Weights of a small transformer language model: MLP 2304 SwiGLU, RMSNorm before each block.
MLP neurons of a small language model. Each row is named by its layer, matrix (down: output weights) and neuron, and shows model dimensions 112-239. Each number is 500 + 50 x the weight over its row's rms, rounded and kept within 0 to 999. Numbers have three digits each. A neuron's up and down rows have the sign that makes its largest values positive.
Before each neuron's rows, "fires before" lists the tokens most often just after its 100 highest values on Wikipedia text that the model never trained on.

fires before: "8", "7", "9"
L5.down124:488565438501474476494494516442493550541537390533455510497421469472578559445582501480533532537481537524542455488489521485513557475486451529496609523367475588575415429475427473494533413479550532419491448452472594463537465392461526466578528479447496478572487542566504464566552551541548457486458472555508457471545542491403532504619469499460454537570461535522491629457562478479457579509536

fires before: ".", "3", "2", "8"
L5.down1290:461529563515556465534544575444551467580542573485468561479547516456478484361595460512509559438564500514557421477474500543502378488499411445551478561547447464564527499501469502478530519520465506531576461468448491386461520504479552489501585522519480550522511522587548444589508473413510489527485536435476637478485470604488592479563517550429611560478423485474409479530512536496448451431537

fires before: ";", " |"
L5.down263:577536558528571516417503609521501539401490532551508488560501502494533535554420487455528427486493563519582465560551484465514520559512447582542450527511455446530467475431576532459493451570425505467533517582536515430435506538551509451457495589515564570474506479502431505465431485544487544449505529461535424579502489507549520526544446516481522464520513550433516551422559476525479522571361

fires before: "9", "–", "0", " Ri", "s"
L5.down224:401479556536618567569455502485504432524593411529574487554465558471403462549461480530452492574530426521501553515487531536483499505495478434509540551563566448460513435486561456466445536514492559384510525460552489508558576588607571559526505535520498469509462591495452485552563556440433542552478523441463483478529506558477512492446555446508493525527412540580487624467476552501560499469484

fires before: "2", "5", "4", "3", "0", "6"
L5.down1264:446484507444538450509542427502523486407501471523566614501516513365531540443582485477458492555535448529552488525508452437537458577499545442575521487428487580537495472513496429523541467466525549500608511439457476467528530477520447571524533513507490564549443505499532519524488576609542603524533481482525544437483503454479544453493539514500552521619509579502508507494490531567441532501596

fires before: " in", " on", " by", " of", " at"
L5.down190:515431598509545564519489507469515647429471625407470491431551487499502505472498421585552502505486442487572511405462404481482553504420535542484491470418516469464583436491467561497571538557513484501553558491459500388454446540619520551523427521464526477482433494433421492427515538507575489510511465417475482480487463570474488477442485467445554455417532570459484488437492505482510488534467

fires before: " |", " "
L5.down399:503604516552475533444547527486485422455474477551540533479493559461448511488554527459628518454487508548536557492516437423430550561484599472569451415526482551486497550451538374464517522478465492544519571508493466511469576492455530507556524433471488544482462487454532513470535513419468547525494534555457541462487494476460410456471510413536505448492489541560523507404525459495497486467462

fires before: " |", ",", ".", ";", "9"
L5.down262:493422499450518548459514535477527511547433488385545434423525499490608515486508489515493475420431504402518553567492442463535467484444445469499423487536447554468524524499427560413506441567509502535483523521521474493494455534537470527581501528426452552490513520409398513537545469527442534492478563522594554390490458491477408402412498476532397500523493433460492622504489596494449573477542

fires before: " |", ";", " by", " of"
L5.down1374:510391564487513464531528501518567523503499416593497476528448477520575528485543530535521451562424470487490584458444521471537389591503485505476501519501576422559515517484541425449462563536572459458507543400511474543508494493500462586504542483474449536576523544495453501476540502645467529485487533464510523494482577519444504385491549568506576457441407501470495522532545541439463587506478

fires before: "0", "s"
L5.down1052:528532431566512574461533547509477481498490520559484566418506510480489512455549414499530490455567485453473520483521480489441409560420523425489535516498524460468490583446501481508526497439521510463489460454508430484526502493604463398525432494487524643566565472436447555510435554525539418517490539514477490505479555443540491522517554502515500528574597481479572464461534493482471508557550

fires before: " |", ";", ")", "–", "."
L5.down1547:578556478481480521449492498551504454512523517525573464505423509507541486527509541527577515447511447503530488526469553437537543607482510415465512477517530513423453451442513494440517454550577539536503490520473513485489502509413615503425585388430527486474478397507487547451462594477522498527435454509535536506495470490608451452470418475565437545578450554539511535488570575505506474567506

fires before: "\n", " ", " the"
L5.down1592:468493539609598465463558513548585459418438491422516447536503435395522496528484458480551511483578481583483464528549589477520539495575501472528488553492508512595488514481565465451558574506521416504451381473652463477548552555584510475484448435544472495610448514417476506621513489450566512545559452459551420459576517481399449474525523560488422520428506482469513459484407484492471552482554

fires before: "0", "9", "1", "4"
L5.down210:465527449527620497519412473467508523515458454461489398438578557511558507504581423536487491573490389522496608606469447453469503490437499457472528461459539556493497526460502442468380515509443484483490468462450458453458482393575529546498545521478521528550575551484456470561522464444562480549487486582452455480533481553500515445563516555508521468566504517516486495511477477483596512449514

fires before: "1", "0", "2", "3"
L5.down2208:531496491548539509438545476484513588529486570563414410579541517546430531469506449495374513536558456483515521460549477418605494571496394556543473545476465562612484546547488622357432517545583546419603525539475409492539447495529379611542485577457469606455488506396528491460494484485404549468534457456546591428506618578428462445364575540413548485484505482552389538563489552493532580465457

fires before: "9"
L5.down2190:515556501499475499474483473485419565479561512483523539499558598449538527481471540621519494502463445514487433522413530459444451438597509447475446551409498516355505491447512525492480377549534550591527549477504548426516602489439563474523609600462477512544579522509572437566520453503427456441464542533517502425547432516474516492550519478531530460551509503460496530497559520415536489582514

fires before: "2", "3"
L5.down115:476471486569499427533509501558565497488440584523423491466399502542494480384532490496505461598567538511538570559495465676483339573482542479560506522542548492458480466522477452440512461650555458469526541547553501524501483548496587562544532521517522491579522539462569565547505496489542473546553509502501456459521540574523546492497491460584496465469469523596475448480439439448536432472520

fires before: " |", " of", ":", "ing", "ctor", " ("
L5.down91:602457537447467451406506392445550507567547488497491491488609501523475468505522472377549502519562574478470534501556462470515535451412597423465561461577501544473515540553511528492516443451564440607461524500590511442520538523463504511483437447470458497454501484399601477548592508492447427528448566499459494469491469563484469523468500602500507562537466451480560443450547594467476554535491

fires before: "s"
L5.down1585:482476515439565592487602474461457473486548617527469582370427508452509443518541564510563510471542491485481568487480525527482505531491555600509443445507494517533515551419552513445457562529535559451439444546424461506588545431537383549515507497520510528489534497517447516518463590514445417458428433481509489552454409480478478481460529534551504556490571548435519467486586497487492535484564

fires before: "4", "l", "ili", "lin", "do", "3"
L5.down785:433507528500574479460515437461466514510510481581522480461574535529459560543555525574436556501514500582481513389613498606509455540539507471499558484590451561520455540554485542541492551583494430421539409420542428508511498491523538463549490443534478426557522565595493463596520513538447406420489513506437448509494589568510496512441415403578558454529549477516530516425540551417497412523506

fires before: " ", " the"
L5.down1016:463480599500498512553496527417394549532460469431552513556503500448454512532498529536603493529453494497559502518373483496404418429519517488416519464497470539527549460526449486453444496524484456479465453520457594497513532457517408462448460491415441448535529441500558497485506560599464558519455550545460496489467600592526419600511489548504520496554380517516478483438490536502663552464524

fires before: "-", "9", " century", "8", " ", "7"
L5.down158:521605516443502501502448453558451478466410490505473458525515559468482498571489481474571465496453481506474472497469499493520499485528485505487534413488580565545485499481500498428420597556510524566581459527474502511470532418556575517526562539424404541554555409476567505485533414580543497414492451477468571518574570446427513419471476533463438579547543553465553555456480518518552557483523

fires before: "s", " ", " first"
L5.down2195:486535519436456574553421511569481503414601550522546548482551524478471560501458462472592443462477447539438478520443455546503518444451500596545492400443466501520455390390530513403503557477506595433493509596460393473517569611539611474464472480414427528564449499491481459540530569530490556501486582462564425598516514465522435470518505518460571552556461564462522537493512497498469491515519

fires before: "1", "2", "0", "7", "6", "9"
L5.down1991:573476470482534541493503604621545461514506586524551407520534521426478460531510481444611472457517537545432443506469506505491497414491403582566524527429607530475549521501505559499451540438541596501452518546554541475559448504452536526427569569592484481476503522525389446466515463435494476480416411486429547465511494397453474435552487549504422541491503536476505500523494548495459441605541

fires before: "4", "2", "9", "5", "1", "3"
L5.down193:538488521467571449432498531482501582538491583406557430449478526571514504593436481534574501539455540516460439487490562505572522428524498534517490414459456553496471530551450518546545577518559580499466570418571453535479439507553503439501597511520494419492513463560500430478508505470405530467379489515471546487445532450575451471472481467488526514438512398527469474520487474406477582531502

fires before: "s"
L5.down1011:487531577547456473464460528496503437438554489513564513523414522490491523486482485562465474545601505552501465501539474476478497553545511501470483562502502593543581458479504500503480487412521529544412588421393574497449481555546482405455546540491442529453454531524590459510413564473522445460428516487511529544544515586560479492490398465523459543375490513557539477440530476453510444580514

fires before: "2", " |", "s", ":"
L5.down2218:447463477488415574434575451493455524471512490486531483458456525509568523492493439552546501503491489494483462555448475527458460518474541465462559444533520511434393444419553439436576578446526546532515499523568546464518467525571468544609507607482431452550459469534448455528480475476550379453505482511570429474535550531548546517477566464494498431520524558397532481532567517541456496440583

fires before: "\n", ",", " |", " by", " on"
L5.down418:509462431537540450409532537512484502489430493432398413461489513496557416540555363467677536547510457464454461526476488529467520458436519553440478458643556550494484513547563468479461542528570472509525522499407473447410492564562417428569577532466486531462513443562528601439526430457467455396566527492441483491490517544530513523407524542513461516522446567541491483515582542491451570524532

fires before: ";", " |", " in", "1", ".", "4"
L5.down575:442535440399430488586575501480512420495465542520672436570525574577585536524490698439429547475437579497592486478537539456518513544508477478519500513615465529461484454521520571456513519511457557525583473482546481585504543449505491570476472586534485528519495560480478572483564416536438536506487502572542543497466563464505535537470511492464477519501483483529472630487560495586565446462523

fires before: ".", "-", "ver", " Force"
L5.down1672:448501470583515514537427506498532455461459549414545480479561550489560568507546556429482565575519441478539420480525520490495472394446570491503527553533535546517459544491537541487465433478516497518367472460510508502443460351531553584522553400493451511459514425458525465534510380512554451460493547515516468497552548561500475506526488467406495530552508531439608443436409448428500504425467

fires before: " ", "2", "1", "stra"
L5.down1781:492417539598445537527409540459468510585450455484430463533509432562521542568425393468520488441520529552461459513562496519453565487514606607533502508599378555585539558571492479495532448573472472558504518413536513612519414566576516439483544549447513508490578576564454507456507502462561423516506560443556393431505464495544487550555503458504490418512469479564482534492420525442487509496464

fires before: "1", "2", "na", "n", "es"
L5.down395:504565533473492394498632383430556439526559428531585504543404553522524466509528508560536511460592569489407494505503427508571527455546510457451483488510438482480446517494490477399563584590492548526513433436526433486442489568570437462465492454464541423573512480465470429509576557529546458477410563568540578505547523477544513461490508473551513494507551573518417402496468497486578518592470

fires before: " "
L5.down1217:537503612544543479511521488511447478540532451515425435461481484550497539553533533504547438488493473541467473512564561484507585550541404458515518482485482537598515484490553506570469563438485489457526475453427544470526550482538387492469503528504526466552453521540519452579420513392563497557455488494521523499459527531519526555477563500560552510550529370513465454573441371492483418391485

fires before: " |", ".", ";", ")"
L5.down590:536473581543509493479586515488512538499494492539556508523433572472452447486494457516552505505409491526624417467520501425448578502451484521549477426457506455490482518458500507518552463479619485521551487567519550519446510548398529542460438517461480552411504427449451515567461452493454524376596502529478437389551528442462526569520524532538530444513458460485517546529569487632461460443552

fires before: " in", " to", " by", " at", " with"
L5.down1278:548457587455578551537584526515510586587420539509498525444538479526396506495544427564525496550435507525442417521475455470412536541519420465526454523580536520549629530512427527560472545586483618567566411478477639428443424472571591503516573435474493541543593426515409515480565465494535480546537599506490446462507483476530504451526567527608517501509443551581515553411528479549516479395469

fires before: "2", "1"
L5.down2247:457466442490496533444479508542479532426574423522474476504514494518508525412607401480468452516418493541434433506524536522522513488564506528529524519532472550479523448551500515526488549534539464447449547440501483603505516441531519509574567403512532536534609398454466530547503510506532456544416479455515412516458467529463455546585616553477502441397434520500478508469455514566548428580561

fires before: " |", " No", " at"
L5.down744:475438593445549509487475515474517471503491531450480503479586527502427455453572514508640466490505486539540581483493542528562547423488494460505420586460542492505426470503497500473492454584482450498535476599531420468458597523480436425493587406453555525454475516488483481440531466469472578501609476536521518514491520500485480519491466448476457558453543547444529491525576520582486561548373

fires before: " ", " the", " a", " June"
L5.down902:526551557447541533498578521403529481525435439415510508549402505502513436506554410481628492549469397475575539461416500524475436517535483541512466563499446534516502452488654581485563494504545385493488419417545583498440482479545516549450562511528539558607436528513462523533465436536529515458444536500596525504509505498600499549516491432532481542517450513477545537614407496525535499428496

fires before: ";", "man", "on", "son", "7", "nan"
L5.down111:459538620523584440475468472371502594568605504522557429473504533481562472454438529576440478484610525546603498598537547521394506473468434459514529500514419590532485479481489435504515578425509447500426526504479540539424481521533539555534458406476491432489455470445528533564397525447566458444494526573458535486492557529419468495477430476493539544540519558499561570469501375482518563443561

fires before: "1", "9", "3", "7", "0", "6"
L5.down714:429518595486473448493478503521452491462446482521513607433485473401550524519467595480567494530496542469550581466500467503460443605500485553445397558516478571550439474462579461482421433469449453398437508515572514567540469435529576514495522604436550516403538569513450480455580514483537485556476593457456593496453576482455534450422487474425520585448563530529444457507524482488548494497525

fires before: "7", "8", "9", "6", "ba"
L5.down1710:571404521519463539508443472512493536628529478484533497556450486479576535531429430533559491582586509515486547472509562550541476422445414441463507450515536524572521506462538480596454573528484420452481443491567532536441454470558598470391529534536507463554502463400454488543601506398371512503487436549421452504514495507454522512483515519451561555545506440459547452530381525472460500542510

fires before: " is", " was", " has", " are", " also", " "
L5.down393:454517472438508414436402557473469440457628491513577427451451494449453558543475468468495442477553513529571455526495593488518519572431468540466586455496465442514426416445522513568521564463599550599496573500468551532474643509492474591564531477589424583590455543476437541430473507482531428512563476616492443453420493424487465556449479424607524563580558512580500493476528398425518466529526

fires before: ".", " |", " the", ";"
L5.down699:461446519415526556521528458523529461532471494504441463537485560496575448560518493486427528557551534450503515553474456625500584464462547493377695427481478543514510457518506567569428510490510567529531550500566570453481547545540489474556549403541554549598443530441457481515445524536538467464531626457538467505504482558482460554432492506533528501515447498527519471600489524417609426464519

fires before: " of", "0", "1", "-"
L5.down2130:461430499409518533502558556453527402523555538531417520550574545498539557435503500481440599497416512524554437453575501556595540537613487491496640501504411585548489563583474501453573553616609506514446463380364502454446473508471545563462413524490490474551509550487582479439589498555494569516382479418548456496505512517469488403454535591484441504569546468426521535578400446441500478482487

fires before: "9", "7", "6", "2", "8", "4"
L5.down821:553446589479547535553509555465514433481491537553443562444432507516488534543562510512483531512578462446537488509533558513625482526507456499414501459540630530524504510420464515490452543441513485529417484519475433567469491481471579482585590565493481458538452457513470404472432464508451491404547525500466479559405482515401500426458535455422598525477491499431549583455464489441536598490533

fires before: "0", "s", " "
L5.down1660:426520529483489450496499545439491592434397574484547468542518444442506529606591481486496490496464548459570497515497507506457466441427513590569485411421521511551444495543638474538557552492456534577577494438442475485543540535496490473524597544441526468508452530555440504528466566521562452503551557492497570478459534503536549455482422483506538516592542442515475439485474383531565466563508

fires before: "7", "6", "8", "ke"
L5.down101:443408583590477520523460390498538438483444506520509506465515508488558415526501559548482463543496498553518509592550414460447475506515568479426506485508532517554458470421466599475477522540434474518449470476455483534571532413481579513532534561469575467513476542522483524534471493631508493556494442538487578467530468591527553455520425472511523431525542428503538585557439631519518524422524

fires before: "s", "7", "8"
L5.down1590:427453481497542468486556432543508544513431563503559521467433503471499490510518515542516532497477546475504497487526557553431499551475505485464528594500426555475463458498512549494505433505586520463447551502501607446461472512458543432507396533463482504510465389512532496482517472497413449510466529531530433490519428461449542542516581437595575497513523395493594569488518500493525494467508

fires before: "1", "2", "0", "3", "6", "4"
L5.down678:564466415406468526624586491552425421504447516499515529529504522492494500487490512537466459488549547638542527444410552504505493521435465537523508492415379549547406502597566462499476515423569549490535520553421493452538516422538437487498393459544495443515534537570462512573562478455469472517610444444497475446417518571496508470428529561556496512479487518474457538461573559526484573587513

fires before: ".", "s"
L5.down500:462473522553476569444551477504523478523486479441597546490495483621507516549525486554429508534564478443559445537532475430472439505464454513484518568536497546541455506456548426503503453470543457552417437492500589409529504473479425494512487453539515505557545513452514463514433528538447494476563554561531483546445488546471449508409476582528460522621397517349549551503584550445457432502480

fires before: "5", "1", "6", "4", "%", "8"
L5.down238:642523411499504564496497533404520493417456583488559558520435524496535493510536551490435565461502458469453529477530518474575588536523553511521467480471476500532433488527454431418564495509448494489488488419494475468542506505446479442595485574526506434475468469508541467559490511559414517547549523493549487584427487520533530414507420464405510543470520567446467503468584464523488493560476

fires before: " |", ";"
L5.down1658:451554475492548497482490457503507480606405432537487431571506468539498561509513483508498470548548572566513441585517503510483490534500443546390535471545524521498471460539353499513511516416533583539436545428428484498532514578505547524405490431495477539544412489501463476509495521543513485416458581571545412501475615526546492543535469458489564512592545477460425480477622562481553494504440

fires before: "s"
L5.down1948:510564468492469560491545455559484525506569538546458483493501402455480462523442561584406468538549549525381519506520388527506511519549519479519479468504493568521529469456464526461537575487457482493552456490504465551449467545515540444624562516509459521519572500433491527564562445506445524515519600549476538500485379350484538493513458493509447458550498448435588619525561497459464567467488

fires before: "7", "6", "8", "9"
L5.down1331:435570488503494555509461423504432462554489493515537500494471511511465531523581471471490521521636490418525487425471556469499492581427480449581479550568585469453492470521444527626504511584592475480463525463499491427388482495525529417526512560441448437513517452506577400498507547440518531505392445516561518477475446525450463530503619467448433503589481533422529581498497519555499486492528

fires before: "0", "1", "2", "3"
L5.down677:513494513534536470502461499577414611525542481554510497570513512451469550493579481510517454501534482384575544512475522550547594514514475508509592578476440525528526508495537412546498444501458661634575522425409538476511434350557544496504473567525524546531496536535491524498472450548458470472392414432497483464489586543467444429442546469525500488522542554479497473504481553592489499394526

fires before: "0", "5", ","
L5.down579:492417443407442438472465554484422429536499446430551545452513474496506415447455512543517467494551464436475510600525469477488434522395553538496448503509519531557493589481512396434567525487436519453423525479515482511540497475597528410536577545523533470528675438503521529426434555495517486479461383411478541403475546507507384569498512396523499482551523517422551484512517509605526489483480

fires before: "1", ".", "9", "6"
L5.down976:426486465569532510464529545556516528464468531483446417527428500501472507496418531476547514521550476514533522520558548497511552476509519531531455384471549489541462414620520476592608565623426510605552466515553553473516453588420512478443549567561440501392530561452502473545483527523518531563553566517428479485448497492555474438544412460379455502534504546455530504483413534535457452456525

fires before: " ", "a", "s", "=="
L5.down655:457500433462482481550464514532553420564438532458545488598520494449445492492533554512573516509576544428520494446440496561535533503435560519490556488545442454438511395470460398486473552514466499589485427448639508472593521527596389538497473460513492564478556513558509526535542494481410586625496511465448461447554505454478452520513517536426527522506524539583446463558403498498527535492470

fires before: " ", " of"
L5.down420:455516502537532542445518502520426490472535605483455482487503528469473488564506420517508450512456501492549455459423602485484521477502573467537436549563451495501495535459531426452446542422600439511518451478496541501441446423517463541482556501535465433454464450549473506455500605441524396483472477413419409462484512468560551523545516428475567645470500444412514514480520447506525613415491

fires before: " "
L5.down880:565481552546464542496580505484479486454397545481540569561501560456403519444513460425501527505459523446539504507453452496559518631494467487482438557527464519435559430512602444449517545473571474448459383492544544468476524552531414507398433575521442507546534417501555513566502552454532440516503576517467517468567486430568518431545542457511509447520526436372384510481394553470466473504526

fires before: "4", "3", ".", "ine"
L5.down1024:471497446524539527497549482392498536465490539604474460434405504468463529570522534421540532524533519510477480520617563486443456503484435536520522473488472383524505485512464527489516537459512444502518512538483452546502492450399492473513498495562500513494536510489431401530456604554556591446396493504563388528482476545411519530506439581605563540551496486509509556557485442512482482557508

fires before: " in", " to", " on", " ", " at", " from"
L5.down1606:515446595494494514571431475448422485459547489563512428513517526459519492566527468531528478548515485438523604458535493446421624501488528506511536474501571468499452511483442607509395475484470433491542422465450544518554496544524511455507500469480506543495526551411464539437441517408510532483516553440545585423545398505470472601445503506515459592514524575501506571437542527579489518521569

fires before: "1", "2"
L5.down2237:491467584516526536478472547495437606470589468482442459532448555490519539432532573471550456434482530479596547476454467487528551518481426474426598592542493522438561484440474545518468464503519481552476582507472557539597506437520430500558493462511582588457480579565510450465556430503511464564517524485431541529426461519513454583528543457516525466431400565469464507481443544503441399617534

fires before: " ", " of", ":"
L5.down1933:522484506507445596554525565542474601483446468466409434415500464521492461490514530558556477577454504461480525427504513492577517458467518430488355486558545495510554467552450421501408513422533552437443553514584613473524530448464441561477524593525489449562528426531566554559535519567511530421504589506423339502512445518548544402466376547599483515513486432506510543505526515482435501550433

fires before: "5", "6", " was", "7"
L5.down1800:592501526556508490535523511543448390455471492535393424498483434581493569490451509531458473557513525512485590500474482447580501609511510497514444452493530485508460504381498561478514523514514570535456554424476505549545600517513596534556484491474498535434481516412494527431601554466555424420482464508441504430576469545511568459512513495457443521526503486468498575529586458557489529563576

fires before: ".", ",", " of", "\n"
L5.down1604:535526500424473493541516461511604487525463579520529538466583444573459490561468476457437521472472554558506573528520471458530510462442586513430427427406505508498438493474528505469431430487482494632502528457487507498547513446449470536459408486470493528548528481419480567466459566457392554617533528508462502402464416583560592622420495541586442536535455515525505555516534473440378448497460

fires before: " |", ".", "0"
L5.down689:541537439530532516461503529486486460565489535522598450563511513480511463446520502561429467546580529478486549425542471503501487397497458544527545435414525425508475415543510627568490500523503497418530474500550508468518460642567614541575477529462481510470460506453473608499496460457562456450415479455524570437479507457539549572462468430528417589514504430527593485483522479517487546404443

fires before: " ", " the", " June"
L5.down96:468514522498556481458445546469501583517498539474487444476467509488469425418450438518640554477500555464491497528526525509515465539574552567539488559511460474439497461566466506451528477524465392462590487594458494480477500538397461488476504510530457479550516447471562477594539528509470517430522526490541512467495496476482530545411541514520560433501480490479418532522461526519533471494499

fires before: " ", ","
L5.down1476:501443551488475522564461532584507482411398508494523560558517489512464491524425450578469454467531539517466468483557488541487427571510544533436570520434545534452472421491506490512458534479522478438565443503558572468581462547565421528521501547540547456498499524480481478566576532578584562485444489436529534514495412529470546482385532569530557449556451547452535557455440561525506508549518

fires before: "6", "7"
L5.down1858:498526416592539424484459512520543438450479474491518487472552472421552516516479470516554516562486447456547543557528407560433514502520532471422589531457499575522492585433488524542478526464543540557442574467446526481449481476551495518420528482530580462512530431469492464610465474483479548541508481513534617568469446574481520421512508534532518441607488484514557467485485462477460538514592

fires before: "3", "4", "6", "2"
L5.down2229:415456496576449537422486481514513604619553503594456546406453533501476455485560520458553485465602506526475513522486505546506451593495568528604511519428559499419485473425482487544475490454592481472490477544515433425556423468566406486525556466420468476543529619493555531519508472536510554439553508447574482494492472469474473584472437514475464468555486477572395618552476496514488509548456

fires before: " |", ")", " &"
L5.down2282:567520505463536415403487489517507457585438533647523528476550541465492503587512591601454444464575526473464516461441474566539490473468498558532492474551524522503490485473505474425480517489569548442438550410472463523457512543467492468541550538585444496472551478456565514564551595552546465458473545451600533488546490444559450468526517531534477525519438480489478500500487573470558554513402

fires before: "0", "s", " "
L5.down784:443412506440459538494568553594465469534519419408477514482528563420467481494517442551524493406467462498493582431518561512489489561513518462414549494615530541417533475497541529485576495487529503489488461542554523497400547489413457551586480455428466471568526489464569540539436443474577472465497522555514558509470489485507453483493480438541541568564506446388491488533472653558527505520514

fires before: "6", "1", "5", "9", "2", "3"
L5.down99:521434466414458476577518444509475491564496378565436485491496427494440525494496456479502472458480493515439427436590476569468513490494500518431502577503498521458428427502425432497458494479514545435531419579542536455527514583429432510579487405492574551598550586590400502535519551516508577485504549493521508478400576447491478498422461549509568515463525445440469454435447371499501492523434

fires before: ",", " of", ".", " in", " and"
L5.down1545:453598445533518487521471542567509538502515405544527455493538527508472480425513480447540520561537475546504527439529504540594484447436503534503598461509516569437562526526461591515499491507576453562557548554455443433555510479449515531471470634554513499540532495463491640502521483469524481438597534532475500505450509404496459454468544476449465555516502458533507525507561480425502438484478

fires before: ",", "9", "8", "0"
L5.down1565:502419545493543449474493549479477515500411527476443476520493565448562507548468518501488511609539498432502517544544390561512481448532517562492482500515619541498620502474510563491456497528443522533534498505476383509531520485463494429512464524428593452512531416525554544482569539502494547529481414481489447474474495484484494506517470399413554414468477516488538486514539527431562500387566

fires before: "0", "1", "2", "3", " "
L5.down69:603546432561506424529506453481472467448511465436553538478568412398520536404544595512548559524476507441584504506532493492451455498520554579581472509539535592432563466494502531444442503464399528475448546565424534494452458517518484559526493486403563528558533487555584503571541545513476414488463464544556505459489572575622579576434556500415574489468502480507474471515391532566472450602448

fires before: "."
L5.down247:495536483512516561477534555508546561473523513468422591503433502590557486556491588445492589502566581515528489518506511463414384445485552473466476439507538458577603554581513475556522503464495425456535507470463484496540513605501533504467381498461497492478540509498493503548511373417491544513445503488507555491575534480581464500504525563534502448487469449503480563419433572528448537495507

fires before: "7", "8", "6"
L5.down110:604566585473478501557495451455450464619448548551494514565566547501542473478591458539365523466482556551568503477453458464513439500533513445359519489560527507452546542498479490573534573457564443547549453528542485541477421370594497523423486496406505495455514569418415512540486583488458473452517446496566521480438483556491596530506461543521552500459495515461411521500510529478490546447622

fires before: "9", "1", "8", ","
L5.down2045:493390480391358597513500454471450502565472459466529510416450441485643543457450563520533379499538501439490614487563489502532536483552442455451474559418470473513450485501505425466536526433508583539521541552629445516530486498529463614483482474579456496445572450432540580468507552463494424551546419507446433520496496508482550492520468509565531452535540486530460490467542472432444533507427

fires before: "5", "6", "0", "7", "8", "4"
L5.down1521:468458509545477538520477560544538403520449531526532595520471532511473510492545511470488504504453358426459511531450526507466490549486420542482433571458533468536482479485438461440549540569523467421467525454555474358538516574505503538670551543536467529522475513439567512553509460550484532587516471519464518548538594625459458668574520549450504594480608591509493516471447421496588470577430